{
  "head_dim": 96,
  "hidden_act": "swiglu",
  "norm_place": "pre",
  "norm_eps": 1e-06,
  "positions": "rope",
  "attn_scale": 0.121,
  "tie_word_embeddings": false,
  "init": "normal",
  "optimizer": "adamw",
  "beta2": 0.99,
  "weight_decay": 0.0,
  "max_grad_norm": 1.0,
  "warmup_steps": 332,
  "decay_fraction": 0.797,
  "final_lr_fraction": 0.0
}
MLP neurons of a small language model. Each row is named by its layer, matrix (down: output weights) and neuron, and shows model dimensions 576-671. Each number is 500 + 40 x the weight over its row's rms, rounded and kept within 0 to 999. Numbers have three digits each. A neuron's up and down rows have the sign that makes its largest values positive.
A block is one neuron, or neurons of one layer that tend to fire together. Before each block is what it responds to, as a language model described it from the Wikipedia text at the highest values.

Infobox label word endings
L9.down920:600469439503460464443514523471477528550477463491477552505507532574525507545465496461497475401480447472489496465478455499513485542429537488508563540470511523477517534524489532513514412510560441465552468520515579522536483500477510520446444551540518536503537481410466465464489492486510466448
L9.down934:548510431543532411552484585478467509510512464531552531491501485506466486473451439522535498395452516514592467504373485532533523540517590498453538489497438504509582449441460460512553517471550501516458492582460454455578468445399500523534513531467517475527495543435541534484452517482488514508
L9.down999:482506596534491495527551527519467577539510543512473480491454466549522492494423519482463527454546570493530516498452539471547508571415471550442457489518543467521539524459479553592474475432605515448535455484467559485451546532520511495442525480469476519547524539436528448472514511528445406477
L9.down1247:425550545478475460513511543507566515495522499443506471520544552492519495561454502497534551498539412491497516504489516477507462460527462564436426462518494527566509418517540533464510480558432512524538530527504567434533529482443529494485501528471506594445558433513473464576473526487584437563

Mid-word fragments and "with"
L5.down36:533456510426511552508522492564488426494531539529499479523496588487518504519572406476571556450535499476525501506545460436521448525449500514459602480464485560480519487505496515562516490538555541515443504518471542507541528487564460482533513477448486487497502448577474429507421440482571546531
L5.down44:499507463505515476584459417461465573530525504529509507460513508488566504518462496480499515440463545533492522529525442466444480571428472514448511534470542540456496479513558493462430433450528500450588491513463481437534563458498464494533524510464502484479526486507498449509589505557519523490
L5.down414:513519472479470528504476466595510540449508483468499526513448566503508523481486476454547510531515487552506542448539572532464502506533519382517550489523480468493560499478492466493498561461402463457448468475472560460528527426441448528498593473558565476487551436494517488511463478526548530479
L5.down428:532513437495535580447509467560483554522438505585463437452462421535523442539461495480500540527574535475462470465493477532516478487541514563502474524465513498528548471467500473472535519579491490478521511476503522445442437509482528454476477486592540503564465463484468502471487487562533520495
L5.down633:483523518447545485499460504524529514448503510516479475545526501484547522521545542489392528520530547508501584568468501525506471460539414534530513545447541480480488526483440466445499485447485508520542632549532487451475529530485500502518477531504446472495485462469471542531494474495434474493
L5.down708:493456526527498512551498466465499517478555545446515491512536504521484479466609471486451537476484494548480496518497423490527533442506503496484489476460559505444482544469514469538560438448530575505516497526500467418459500577498477474543419497540461576464483437470478513460472509444528523477
L5.down751:520570511463472453476463461473548521512480530488515443518528576510523510505530480496485530576545497483545472560472476535509532577454432450554429436444520501539514478460516516453489537510530492479505483508484500499533428506458479484478507495506416528502536509528525498443558479591528542515
L5.down760:471545515572492562513521494454593531423536484549558466487498445499443454539473454487526504471514500562485520442472507488466532510511500502462517533475438416573563541445514506520534576479530490434474505538553489484550549507461530511506480547506477519515494367519477507545519521515505449401
L5.down900:501566514476545455483525463547500512480481516526518474471495477448495461562540608554519511479504440474508476492494468546455573520518479477458547488423501518470466499497488548423520501490457408475464420455463486472515492548465465522517502528541493487544493440462489429475460507519491495542
L5.down924:463481493472507521582490461527514463500464538533500508456536601463477593488464493520525539494547496526525500492501535438505428440499571557520457575514474454459475557460518528472532517475463521508520493488442538523537486532461532500551527501538565574487611530507556490509608466526446505515
L5.down935:487492545490468534482484454481490461580515474496474463454528424445477395548598446535471440476508513604465412463517512428450544490552509503561456511529538502504483538506494510540487496520493511460529517542412517454487538571496501473450475445464510504540583533497492513494443515483514440515
L5.down958:470543540502567538502466453512547523455496469547513483518477554587534548513481558486493469492510565564497519472528465528480535585482477507413519530538509490529584483464464468447486447476550528460510545408520436451437455423538456485512489487513442516516474440554517512504592470467521473480
L5.down1300:558532493511498539477517548538539547481533473482457555475504477468563531537491514452464525539506499524494491483538509534522531523496433484528505470502497504584473496541474483558490458473427482521504568434500478549506405431477525439469515477478464554441521557480455533527510523480474514523
L5.down1471:523469476457450534551526473471487585538482522459493533509449518468469557538558562504515505502507461498476521497515540513506515562481443468533541502549495532561525504487577441469504508475523506544528520524488482512509538549519475517456547444550466513474502484500503471509543476542426444505
L5.down1474:514453582448494519485511461560520584476532459509467462497497573532490480610443499493478558501476497470463516525518486422535520513485500399547460483517445526413471482542535466504495538535460532499492455502524520529518529514459487556492481533488492555477487538570476520545450460492494477428
L5.down1602:417479561442554435546517559437476498472502549405503518553504469561500557531529423469519384445469416478597528514509511464500505528483503510438454512441519514508466458446463472558529514488467495582480495495522526494523463533515518506470514491425507492496542512534547529433470477511453462541

Start of a year
L12.down816:433473465511522480442537538398482455557501485497536505430424517444510491586441496518425519490504507526493475525572498459508498527478488567466469491465505460555552506491467538594436502473470499513521527437493563506533493506556557503469477429478552549478485424538552504489547438510489549482

Mid-word continuation pieces
L5.down26:408593447416535470428543436489465536506471446541568526496593537431439553502536509482505502461492562490453584461575566558586538543489479499479453550499413453525473522501462540534497492504536436473484486557535497555541570448541517495502524487500459468514597515459433430504531518487511516472
L5.down165:482490489493536501497434481427578488488492481543526401610494457508493497497497508479502425489506446500558474538467500471494483540501467514489517514520519533455558488493505494524485554478472501464557520528495486493528531460534473474408584631530553533527497465509491520482526605492455538505
L5.down277:528555528484528496520579495522517501493530479504420546467515530457452442537512532550582468490433506492506518520496538439485483558483515433511564463567514492546551443533517486473461547540500523494511454585471467454498515447473472462561525472563517470527491558504546501513515489477502530482
L5.down384:490452494492480485524558531527544469494455609517457481530463547476449466538598493482519527513488445432514463521503433524529495527491466529501547464571496524463563466516439449527441417498567493518555492542502497595491499535523454550514525475512494475495508473548468516490526527438511525567
L5.down398:495423500537480555590429509491490450552496538453518511515538468530472548405543461518535494518491508550554483412549515597456474516458464474472517408437496424515484541485502514447547532539520475547535575526445426583511570468463480509515546442570553510503488530480466542416549469511518464520
L5.down563:478485520474579515514474459528549545542484496537598495508540524479538492486445489500514542497509532539529515545465465507549586454475481530567441496579550477575534495523530486497471554493455459503447534468458505520444426485507424470544471424556575538502495499502511494408514457554515463510
L5.down585:468510437554501541548486452499513483509470467493539446574569483508500565500456549394498458537528492509591462499510551497514457498474458466463528471504525472497501543433535562498513543458495507446476530472517512516555543497520577496434471571440541501528511363503479516566529529535470537498
L5.down662:574559533442479512454416518504455487527551512579557456475489504487460556482508498452426493492490447491536560523508509490563560588462465463543534527507449476528565512486440541567467491511548475504473505508474437521498528505520534426450532462565490535483476567474547519554523514494532475548
L5.down776:413551512545520543540549506488504489544546464569515453452463508453509522560535446463466543474448532489487560513553482473530459472482518534523455516538519463503485548536517581510500475505532542489452561546488513589470521519502521477507520539439511495470460566472527446519553492483487377458
L5.down1062:488454533493503476434499465520546439509488491475484525517473491445488531507496550489562480523483498496540537549514538515504517490540498532483475419481529484465496488477517502519493508457527487513624436423502498454503487448510456458513521451519500495459468542530445567492476469486532477535
L5.down1292:549570437531486451536460566498521532536529531468542475500496483455540508478498511561531466455457494529491542529529518468433495610528490547515522488538499505523530461451525574553449482534478514504558547493527496559517524511525451464587509464547494504497530527490505554489529513542437553500
L5.down1395:479560482495528462496496541538519577503523535511489468466436509429490538568575502545502475464461512483498469522526548500506519503536455523538431513563522479493507515473514476475479538559478526531515549512419473499526514414538510462540575494583486508487556488481438536586470472524514473510
L5.down1413:491464501474517546544517566477477519480515541478511499510490446441539503447504513445449556502471545508508513470493538500481522520520483454486495550476454551486490536607486495558483520500461491517509460517538529519448485481542492501495521502558534476529554466475540512539482564458466465428
L5.down1422:503482538484512554464525504441513533460440521511568474486532466504523478489471469538534516463497457503507465510555449539486506451389503499528505511554439454478521442466461491538474399586577511464528512466553497487544477486584558471541562486496527491535522466506502537487412508486523572547
L5.down1696:476507549502519522449531600483516496474501455513547493480524432551523548453443418481482535565448463551478461473548559513486420534437472518476516424491491541510503479465533531541548559447535577515443468488569470497471490439555430489492508427492506504501536499478544486471509519440532567457
L5.down1755:455487471468478470540511458493396550494539443485565489456489506500497400527517567456520454565454557478464488554545454546521506521509506489501479495483483474565564481476481465561523529483571523547505489534483496462463488468546508487485547508466442468503561471503515495549506530441451532475

Personal name fragments
L12.down1790:408474425469544424477509460557424535472502435513528532527492530529473453411478469546551519490503472535482528461507397502480508473524493522511525545531505574557436505519550494493462457485465510520487480438490398456486578549544438445470504534506502447483453467562535483516428473515569600451

Two-digit number tokens
L9.down498:479525498490525451513503526434483480527571458488502435431464501557464530406494534442487537504486480455579572608502530514558489448432516442561473511477407538495480520511543527477551531528457490490478485486453537478556522520554482487500514510502509411412499490515493517479487480526535543457
L9.down684:529475571546550521523529525548513532494551492481453380434485456569491518411504475454535460466556455509518521485463487502467514539546450500531446468560517498462509465499493480530478560518545497511569496473495468417485515502523559493507474526412531492457534448501475483509465482455461495391
L9.down1236:498438479491544483500509501452581526513454503523531438485466484514485498444562500495455569546484464519548445535494532458488431477491444524430532514492479508573536525547491489522476514504420533452519437492508527501550506511508499450462536499525509466467517488495496499455456435506511525449
L9.down1435:511532499469559545528459496430599502479476472545530504503469433501475498478545565484525532496480480498546508565477467463445454514518486537484510456442495479555477520525479470537466500510462481480481473426546399510510492515553478561502507514563557501490576464508520593526438485468543493513